config.yaml
n_layer: 10
norm: "layernorm"
attn_scale: 0.125
warmup_steps: 221
doc_mask: true
MLP neurons of a small language model. Each row is named by its layer, matrix (down: output weights) and neuron, and shows model dimensions 0-127. Each number is 128 + 32 x the weight over its row's rms, rounded and kept within 0 to 255. Numbers have three digits each.
A block is one neuron, or neurons of one layer that tend to fire together. After each block is what it responds to, as a language model described it from the Wikipedia text at the highest values.

L6.down191:179171104178092172186113115142130185143164102119134123148095146090161132107116146119180166094149105104161186109112091085094152115147140054126205135158127146134129148111118098062143080124137161148109073131127116138156160160115204096091113133085151109128107154175142129125107106100143125129188122223175068134203135180134136101133094148104114123147132126099063127157200099155098110211108
L6.down444:116164116131155164157128146081122158178155189189153101079130070127171135131150146119110158135156153163073173137076163169081094074095105110121120121150176136134115138142143093078127101163143160111117105082139133130138127148073080086184157127145160152172122084134092099109155141088069114139161119109148023105139162118090177108112131169162124163190138138101130085163189144149118136142113
L6.down490:105154149145139138172185119101102122074195168156097175125117145102147159137127124142086153108112153145126191117134134151137112124150122165121105151124147171159114103115131167128113096143143165138112117119119156099124095194126180075115156092095178130154146123140127117118142141104071163178148173109115080130083071107108127130087086192123126095183072135114110138143116100121080136090083
L6.down775:135161137132118170164121112159097125161140155183130149140167175060112137157109114141146087048120115153136091184130141127136142166183130152151135128162100091201119154112183202118167104097142122086081116104133122094176072098180119138185102073144112156138163126122130156085143117126110115131110136161158138104134138126058172198128118082166145127109099125156125147113160176142135223147167
L6.down919:157123118133129150208121156112145087172092157151193135091150144147071114099115143017128112117129106113151137113129126119110142129166128107135123146168104133149162161116090134097119100074094181083147140115101161176163112126140172156117073173074076184177053098115128093089192123121111146125073166149099075102161123048161117112107142098166107122146112147146118156080136166141098198138163
L6.down1038:196175097133097125170143176192095132152127119147125162178179135059150123098144110175158106103204139195091115118156156146170113111106140140085116088138165103152135153110128124155122134165071166113104113106133157083120195117110093151092115086103096105124141119118048128094173172188163040190135158105160127142075100091124102094064139107143142137133143201102133156117131150128186173141106
L6.down1733:119125164094051130129139133111136144076120125161102129081103071118180148132112159174171134100086119171130168124127134132073155160082153157090128145096140171111120093175097200221097120115114110120098122097172123095100154122124203157084082122108115163168114151162089130091090112132128133129171155080153092070118119075161191126145085137124156155161131104147112080123164128048079143177126
L6.down1994:118097155157207152153127099095153139107168064122118122138097108149157119101080096047137141144159059079120078100155113172102158150186152128126139150167123114098114164112098117185131115123137131116155088100170162190140105099146132106161134122055102165125083091160104130101106156071123161089117107144118000174112170190166086100141061090115139147195177047128075110194123097148129083130115
Description: Clause-opening subject pronouns

L7.down312:149117186151107151145138130189128089130106173159195148177103163141093108158075153057143125154158112101132099123150155133120127117157100117172132113143151097149158138157125108145123149110061147117137153128139116140088176087153169138114114112166112098153098073170061115107156113152094193103116087105095127086138117088170148154119107180097090146056094126105151172126193105101139186183129
L7.down655:106153155132079136097128129100133166141162138151193149137138106114099102075064123090153149105115141113123137142152117161113163134099071120172057146151130139160193112179162118120137182127148148153092093139052201075197158138177170106110103000197070092231111121168109128128129075070145115166144135142093000106134179142142122163147087112132178131108101074111135146169119132120156156096140
L7.down1001:103103115158211191161124133125105104180197067199135112189180091131128134135168080121089143090197094161044172107123158171132087095131088121148149124123113081126135134147141115134109127123112130139127137135136106155080142139086090150132115147135169124164067134169121123099188130095113150130124169130108024126148177109121138082103149116147087176145174134171133090155165190140080136123128
L7.down1024:092121178109092130151116140085135129133057163144168127162123153105149141131106106038079111101170000122146088127126142103077152111164091128145148134094091133129149143174141157071114133126087192160062106119091140105133132131119255161120094171100112143110106141146131158150082130140110091086149094168142166114100105142197174149098136144186135095136142098167096115159095133090118203142100
L7.down1552:175146108221191154135104077093115106161174097129139135159125172068126076139128124099131118175090089139101114139104121116113132100208119109118146128146139092130135155167116131151122085121150120135138115136110146119128114133204135134206132078094108144116112181111135135124142127090116031155145081168126129086123163162148117114099137119171150154120154105139155075116100188119135180115101
L7.down1591:162060146196143102122154179100211110112116128139129131090158168116089155180119131071143157130090136163170146086126134143067087122158116162131143093134147100168161128121202110161155106134125205149094129114117149121070154166111176192123110158114158166117148102121121074091143093063143109208102167129159130103125118159076168129117101145079166144078072125129121150085127136124144146118173
L7.down1726:163132153129199132138122129148144091134128097134121174173108174119108169077169115100147106100138055128167129085141112127109144164218151125148146105118180119184078218097201121184124121082143116137108100123177175105155127159139228094190127053116086077135114126115110173142114158121083175120118115101159024157128109137102158164107109117138111084134101139139096094169135129083108116125117
L7.down1921:114120121135132173182113081148132097106124134110105113128121191145186163172104137141134131121170121167153194114127146100125089112120123160171141100163137142153118085163122106140142121079077162104107126147095074084112105130134094146129119099129185120153116160186080116126116081152115152171109103177063129092111148127114137137101066140183165105112166138166055104140199161128111155149141
Description: Clause subject before verb

L6.down565:127116161155151142116142140148113078191153159114129087071124101129164156177100091198086053163091116057122184115094141114150159135105118108111139095138193118113093113156120093145142153122105040176142131137104128067091140163173177051165141074140163109166117139162154127150118135153086199188117155105103089059132124167159112172100111099184137127081135174149085091114124127148068058156148
L6.down755:138094159167185144186110156120161116187142114123174158121107095064153132104162087220106143086125105103107138111106166176141159117152116107102121129154137143124152168117146122098143083079166171132104107098122129144139115155088113071084039087112177161083081130140122114142159115114116170168094146129107098143094089148131092099119065150108096117213143105120108152138125130178076057096173
L6.down887:187098099152130120117122076114125144111129131074127111190152123106131124054122153186100159154127103163113139124164112140151097171137119136139138112104202160096131158152115104129136068190169150150129090124129082122152164100170175103165167054104109156097117132103156142108133107090164064104195128119144116158118081167139117146115168088113157102192141128132155153141132147183118037097097
L6.down908:098124144109174132120151078143106101137146125131117107106148153207161153119151094131046152185135136147124133095099140092111146078084095118130092119142166114116107067155139124178157097113085066161102185159065124106141095136153173152117155136126095094201090131146131111099113138134135153189107129092103108102122128128129119172101102090219108164120126084105112180127143184117168057129140
L6.down1002:102130172168141132162175087151110131147108113136160116118130142176181118109108120151101073135161138113118160103131127136047141127147134148142094170191108106147121115145135084139160154123110145153109145131088198143179145141152144102148107090090133148175137117193103177117096155119123135102114065220084070129140160137164128164133088132137131161072155114085126088161109156088112147159128
L6.down1222:196157066146112193145128117126186135090102096087214113083139102197102156137148095158096117142100110111097123120103127094111124128095122168152156112132185120072215141111104137131129100102163170175201195133190078121152176117091113152146131042122142205107127093085141185138107112115088152168155159136088132121089171123143120087093135179100099138173122200123131098136123146139143099155113
L6.down1647:116121131128112122163135121163163125128100197138111135108155148107121165147093089175086124122111086138095185118087170126083156151097108087112145162217157095089161182138105123132174146116106075154057128126199178101105123143133162122128153117130087093140089143167143126096131166144112134169122097152111032032147126123072157184122124051218162151106164135122137130101109147076100119141139
L6.down1734:128171076145089099112094161085130097103054131128128092105149097108102088137179113182137145127100144150139172142096124197159103105106150110151128174157129185107128122077190146097103128167120064145102164078100152149142135207111114135121131114073124164139090156120117107122127136136125126056077052136110091064135121119131135102101168110088127124095154230132099120148098119084092075121121
Description: Subject name at clause start

L7.down194:130113129110132119158151103143118122188140047147157099131121112143148125170122168137089144072058074085179066154122114130067146150143124140126140082163192170115114189121160148134072165192109149107125177128155131112109138157129201132153139052107111149064184158153083118121151146122112118128127087144142117103068109097142155134145138153142151154100124142200135117136066155106091142102128
L7.down234:151074124114150173101130127110127119120141034134107126200068133109128170116158173168154112088167133161137175120182130150097168104110140160134192130125142087130146074188132142118106086105085168124085170152103112154127096131207092132106172092090096160153145120140128151160129186113182137108116119159110056071086118124142073161134105139084140126095149096102133104061104179145173166139129
L7.down276:132186149145133216152136168086130154089149136113116111161112108129137163064073114194131152100214142138159107148166086117116150085133162143097117095098109060064209037139156110142128162150155079138172177182138096123118168119133138103127182149086141120119131140169100145130148159092073187166130095126169095133111140182068106080128132134150105151114041122114133141106154114129140154133100
L7.down444:132129152120180131151158101124160107120116042106167125159123143084166094135095081173063151137123103146125162122118143126144076103142153117174108166091150163113145172198143165132144131158163105109092120159084128135129162161095179116114121070127078152196107080147095148137148178135112092121150074108128122159136138124095132171103026121126175181092163132134092069156178148143188139085108
L7.down1051:142127146103170116114095129146110113176114120115150123151114131137171098126080126192087136181074138116087166140128106099069139100140111101133123098131143097121132131174110114173161120150142027087193140127113163098127189125169099172158095116061068113170094101150141146127178074131152119092171162141184144119137160137149125124203140155133075193066179126088125123165089159134048133116080
L7.down1512:101114154091147088139140174141126110178163129204148118142116158133075113133138100000125178071163122121117146110124144127141110160145111123109120134108181152126097135105132105116115156092164095130098078136143138142131143154153170150083133108129141133131105104176148135088145143142140191156080140127190082190099148144128138091089097112131109194148132118171106091154158073170123122103171
L7.down1562:158125119221141115132097122151123118138090110114113104158157157110117132103101179179125138156098131093088160080112139172123154130184143120178117066132078100091116112137141122127106107134194138128180121111103152072164137133118091105134122071140099128110133098205144160088139120136102128191191131084044162160177178131147133158118110086153156143115120091073149169196088129206175107109173
L7.down1999:099036115117122139123142137104122144133159089136144189122154145142134153141083136086109136073107100149136193149066150128116056102098136146114167110115164101173126109176115130111117146176129033165137126104102155084071125147159182086184121018104117135120102139155092102115123142110178106095114093128200047196107129098155150143124125092125164137138177136122111145119110179098113118116156
Description: Surname-completing word pieces

L6.down296:127115144158102086054158088131098154170112090085138115134077113102129180167133101197087156164158125154156144119168078130094169109189105125104191218090152172095158118129163066149136131139114171153081088162096123134147098181121128131167151114093144177164103080161102098161118148152125123096170145131168110158143106180122167107101162156090142134084216121152113097122136179116133121124146
L6.down335:078128127150193153121140074130143133147167100133092148195068121125142165173128100144116115112122122161144133134049101109117110100110133165147133146182106097172090096102146175190086103187131177086112076120118083082163122134094070114075103044129102153089108119188157122138136172123142133161165088152163153074125115158085112138165116090217148137113165148117125112068142142150129154111086
L6.down385:137131113128136086129079114147201159190087102100183171170107137096110152126093111179139180176108129168077151125163160121073115124117117085138112148134194139101115052164109127129173105181173142089129107118078085124128163164162151224151133099140181164118090106075115122128170080133125064095153143134161075062158093135122102126134223162110129111137140115134165059177072192164139100161105
L6.down890:156088099112125129152144114140107143071098156092169119113128174148140126139115064110166139140152189128140111103219135109111096098041113111128142104186127104114089126125155127136138124123106153125152140134107130170129133166091145128061129143150121116105097092100178083157147104073157144110075146122126064113139112106110171104144094150144147195126118117131100200125127135082168067157063
L6.down1313:181140110076117115125134121144113095100071093074109145149118165087135137097154109148108130161165125186176142164131146117117141117134159092150124149190141071170140080140109099143144064186173184164098088176069195171105099185090169154116117076119131159091153077200133134140118136096138137141111191154184158119117096155077150102074179119139145117159136116117112117152119102167167170072112
L6.down1610:201152097150119129125110181199130088177141118118094117146136097112172097065118130090159152138115108147101148114161079131146087117149106115121125120064115147126163107062139108077102131119168146128090109156117093129155104065176183084126235065181178101111117129118116155155100150082133205082129089151112057082127077221126116116109106186102144094143150146147148131159133114118148121115179
L6.down1756:112135135102169118135139051130121136125095103139126129165211107136134173137130121186136133154116071155150050107122157131044117078170090075117124161172120144158137107104120146202112084202164194139081197149060126158145165167117178109115140088144112155114102128154118100173099092194130095096071157150131181092152136138128178162089146190125108146149121099162136103081158104057146157166121
L6.down1861:123177124102068109096146058142163027072109088064153093132131111083164107146173142181104087173125072171130084078197111124122171138140099083152078172161154084113097109157105106150168113202149202151121119125046124112099139199124146145079119065158149144122135102142172116184137089116177119151113157150159174133116143138137166146112197215095114132091174104130143169125095103075144080179125
Description: Technical description tokens

L4.down436:074112175134080130157042137132124081043162159148144153131097162096161142187114142094176130110101161137163174111136142119187101095152139098155146101146133116126111102126194179138152168103134182099135126100093122161120149136092226153095121130137171150125047130066139096119110110138133143065104065176112118174100132145140174110108152123139050096139126089187180049098161099133121105096097
Description: Verb-complement function words

L7.down261:143141102160091073158152110153153091119105173081102179169143179135121162166121144117130135216090098103125126061114126073186120155123118145163169145116112105161146099147123140151099185111113158123107135139106142148172161175116071119155154049148127144137094095139094128152077129089087099095083126139107009093157142156179095139057129167110095157138126191115155122119130085122099135109135
L7.down736:182166143172142105181151107180176131152099066119140198137139118117053168111141129040137157062158074103138139087107129123168145103136124090148113127142101113122124123123133163110090148174106161147153142184105100096146133128120228137113130253163123137122075124122158025137153117149098082095112083128061135096149094124063118112072134203133114168095083165142099122062114182069129150131101
L7.down756:147123114067125117137150116143158104108127060135122102125136131108131151127163116098140093168089109101072153104155127109135166153147099104161150163111160165144164104138176125201106137111147137135072122141129087137107099173203155165128129128115096113131102148150111125148111132177090077135108168133103070084148161203087128107167100170070112136083119192117075100165198113112135151101132
L7.down808:154103126166117154098177142145091115171118062126110109153140092145099149161098126133113091130138105154188161091115053155086131134152088196082111084101155163133141179140063168132131134139175123160090126140127120116155080095121081171133168087136133134146080124111124107105107174119088128104140092068138099123154146122153171154160113223106134093109150139135120135143079126084106078124124
L7.down1307:133138140105143137118179132138177087210097177153137100130163163155138130148145121177062090150136106045153140087152097130104123093170081120170135104178191159193169129130092098146103169138121120145085077104097105133079083131081141119092176106113124042172119095118071114110140135094131098107100096097101153101130145063187202099135108185095128110094158128074130120107082165143135113159142
L7.down1619:153153146121079134123189139143078118122179127189132166093126116149165112177110127108178143105120127173186131087142086104148151135154083141152171084090140155113135168131113142112084139106094086048127184137159155156091056150058174095124167071141111170118121110124164130130091061133086124068147171117122144096137066131132141111182107168076073195127193162145085108138103169117113069085161
L7.down1927:160117140190136138107123135067142095113143106139138133167122140162085123109158108042185159133103119219194105135153108100051126128194113128152137122103164176166137184146064171120092173126144153131190143111164145104159184155112166097144134087138167136057080135137113137155142082132107184154089124128158116148140116157073154145104129143105087090120118131112105064150083174086107089114096
L7.down2030:118207114166150179161141142142123094153149106110096144214127171177126094154120151165119140072054157107113153188173095172128122141172154115196119147137136160118145137118139110109143093168163140102158089113174102170088104068123158116118179099148153096083128147166124167150173124122157152237127120145089199094130137195140140131160102144088126083145094148145154121206143150126143100115126
Description: Copula after subject

L6.down475:173134094105129127103133126140129105161200128111100081050181173111199158167151137131145100164134129120125137087102178145172104123110135148159151169147143142129110132129148147096107141138097190115083103157123138109146069099152103094157171048136142150160147142148090055067105097160062180137102072068067131125097159101131157103097127119190159160200095122130092174104144143134123152091145
L6.down496:088152102076109132160144105130127141126160113081142133135140152175177136186126118146130132113177118137145119175121121138107144165115105146136097186139150121137120149126131147158122154127073092178124100158164089112196118088128204051099164155207117129139141115104137123121111101165105176170065071124109125191159168122217172144108112164172069166183158123134084114111145127102085102135076
L6.down525:171111131118118157128150134118094115187104138106120175147125130069155156099143155180099139146103085057107149067151112132152115162127165167040075093174156123086108116138091143193113128128162108152115133177179111149163168177145063154136122110125111110092152115167151097136119133129086095184094137115088188122148157132127103067107137105117145124127148130127108175070158081130159098148156
L6.down750:144149130164182115144120161091101124129210188116104160088147114123094130111144088120157107113164135152140111112154140066129136094198131115141132153135150102102130105165125143098136129178131144182157125135128163187120132188128101114142107120100152150118108160120099124132144128193128084120100173172171031188142112109194143114078157108094142165084066066137147146133101080115069075181137
L6.down884:158162055126128088151195146142114077178134144095111151183141144154144154100125157211091157150094116118111183172114107148135140159153125115150116136181122087149153169111157142131107091120110108129138137159133172133166122134210087086090147113101131134128174107150116131121073079154097183152159104092106098149142085121027127102123163113148153085111057160151063135103105095146123117202139
L6.down1007:191148155129089133064118102087119079164112136144113137112184099137133129067130120255132108124113118149152165144137143105139145140130112138116150157055187112106136102100134195090151171129138130171100119115198116122163099166108016125106164000074143097117158153085096140122113163183110128158139085084128088128061093150153148142102145127126160168107115082141165146120145069086151065175165
L6.down1502:224150106155187120097148123111148158096141115145133138131175107140158072015106110159136091152118107118138104152147144151116177176149170173131109182110121114155152197082137162100142096142123115130113079172114177113115119112191096157171083037100108199096116128171111165175166133107054155172162141121095102115102085125088114124146184104135148141124124092132095086188157159068113189099147
L6.down1959:139159141171145094114161169100092096127162118083121138096173146111168135148126165145094103132110099111108124163123152078126102122127090122168155114152140054158147166141151152065073139165137184125153076120139166133164011121171074110113179098089182124122221136125054127150133130129114178155091091085119052086100091132170091119125166168133114135108104104121120113109094128139115086108153
Description: Empty table cells

L7.down216:066115102104100101192151148155172130140109211078132115164114142155151138150139138220106159104117126132113154130158115072129109131117106193105056093109131156137090116172103152160090079183114110111060103114115116133072120194141051120135144072110119110094110095122125153122126131122152092107177145087129051113186158138105110059151140106155160113141107195159184131092113174144116153138151
L7.down284:067106115104144127177089136124131187157137112189138113161150180103117136158139102146127171124182135123144142107104086093116167140142157131120165090168174162160173153096061147171104112112133111214136199134125108129110146088146114164143140101144125076159066086170097149145141122155076132236158145080143098100148166062129143183088094164192087075144096118078160151096096183107155083121107
L7.down286:097106138179098127145092115169142083165155055085164117113182210179155167150137146171125103122135102098121120098131084150131163143122103129185145098220099149162144107150108119119146129119186133190098084096087098109092167132129117092069164088132151078137131103157110142115138123075088112091118146105165103178092154141203120130109103094121177145165107133152101155149109182148062147146163
L7.down507:097073110107119153145148151086154137185106169142128043157127153184153072095129176244164139122185149132128133182143098140098070133103155173153198119173128135106076155128057172136132153118093186113130145094113134097078198115065073156078102156058099158150109068173106097171135102080135093157111150063141154122147080126142183132162118131164139122132123106121099157158175144108138081125113
L7.down595:093085126123114101116122122128120096114085125095089188113140168141080111170070121101121065070118151150099133134105143141166072131156157148181100105136196088198143136134133098175122148133141164143151109115123188074097094127119138164161139227133104154188073130152126117102128108113126115101065117102191091118097171074077118178152048106133126136116109128149080102088124187101114098107121
L7.down831:141112123116119145125125077116086145133105156115142137181106113104154097095114133212135079110107110128156151135141168066110151118193150164121109140094102091148141147175139144122140108166121170128142159140082108119116157113169206144162150000153049140106102164140165098113059114098124090094120109182098144106137125162164119130111133088153063107151148089160118149100104079082091062157139
L7.down1123:184161153148106083204149084175081119163139205164123136170095125110121126152143147218120136095164136193086145139119130109117079129096130155085128121177155125124135083093154036157150107105091133153121132106129161148116137154156105123124159101121154125072138122144151101073076112090112122105110108129117170145148140107167149104067100111105067101170120132168167165133116148095128106161118
L7.down1281:158112136142118108159124111096125161113155064138154102124151150126129113130126133205109154138122144129133115137085121141107104129175163137076147099132139140105094178130120148162122200127103117142071122138066128097143062140120090138168154081159148107134077073123149091135099142059122139164110122186108065082156180156109113138084122081074127102119055178121134053106166170118128074159097
Description: Start of quoted or titled phrase

L4.down1284:113088161075122169173096110150097131100150144165155118072088036177124181179153137034135153109161151193136144132180124158085099138073150158151138143152086180199103092109164174143129112139155128159090098092140117107097163069081159116036128182133123117129117091144122164118111065103096083109131088156237015126149142168080176103091121092151134110114114144117112087181133104203114153149124
Description: Negation and quoted speech

L4.down1108:158096104157212206159160135152142113149190108151156123124153126160141140095130129123148143106154082140143142133135159143157119056156136061126134113097126083128109068139163124141115113140135138149183128157168117080165096108121094068192132117137125206125117126151100118180098130111154144148117113067094151170122128103172162164147087107152112153107127101067118152149119152091075168027162
Description: Surname-ending word pieces

L6.down283:181101158191152074136109156139165161074158113116084124158107128074134131118087188215133141125100128153152114131184109072141168124204111104146121106094167134179160125116122133148168150091173149134145103114128078099104113076122078121150150138139112107118133119106132173181109115168129105140133089120154143132097201120189114165121156105095152133155122085093141058073160080100165109238106
L6.down350:145138091170153194111166105144147147153169116083110076093091100135129144173124176112173116145147151127176109129143149173073119136161173127161119108094122136128160131134104181154150124161116154198145148128169169116173133113105152129139131093115137104169107070156141056132165130086120083147096154156180039185113157189129168138116144136167106120152103133160137129110123165133110128194108
L6.down664:161095079193146139169122132224155148144164080100109108169154117073174144098128137146129166101099155134148137140108136136113208114087151166132119128140119119142116126065125093134145115128095125161048115174075153097155099094183155073137188123121158150145091101180087125146131128155124119135113150117150120174109091155142081185070152115105150124105118082104113106109072144101115160161097
L6.down698:108094157148134161148159151127183087096125123158122173088182173155165162088159125166167136145131152133174137155135157101109184138133130106144186096112076148121136134135131153106140140134144098103077122106081130103155145123126093201174091084132129134133095167121111141131096205120109127084070107126143172088100142150179122189211112086155092162134142138102147099147108191076166178122129
L6.down704:180126147168106214145099119118143160139155100131158162170116144116176115078158132156094154151142157092134114124138141146133116101170180122068107077088149101121120119142153121132087139134128185209134111123129142118113127147137158131144155012103093126183152136167133082112095132087143127110088109126106000222103095209085089178142069139135169116127153190135119148113144150156092160105130
L6.down943:166143120127092159141111145147155140138165145148091194138148109120152147145136191255121087121078127142147116168120166123095150112176109136106105094087117066130197188083165084103182159129143158140099150156115091071129118152202162121146181130165124053195116126104104151113155212189144121120140110130149255148097094134098160154101141162063162131102091140147148102150114159097136132168091
L6.down1541:161148132146205169122137147200057128170103155135114159099197111123104118102134097152190175146110061084101138126176120088114177138177147121111079099176127147110135191119135125173136041181189168142193102140165159102090159112136090157103207098134161138155128125140102105148159149126136093179100097173099184141112151108094156151092114058131095084121083140135174131110081131127130159172137
L6.down1986:077102093093145152139109111120127126092126133091115134136124154111164144179168069057145087112138120184127095160175111103130152101077139120166092082130055066139112126145119136127131152131120150120141142169046100144132106108131166118105130112118108124132085087114077133144145104137145109122103079106159106207060184129168136123154154141112179131091136118167146119115122163108137207129098
Description: Start of a characterization

L4.down1741:088115163178083105151124118165194120104188104126133147104174117134152113181160138064121177112126106086062135122153132125044107130148099119107127110126143167114136108111153180060154138132076150110176149101100147143108121203144226071091163161059171122119134150100112140151080141128109105198102036169106111100144105119078152140110092097171096143180153133168086083121121164157179156116155
Description: Clause-initial subject pronouns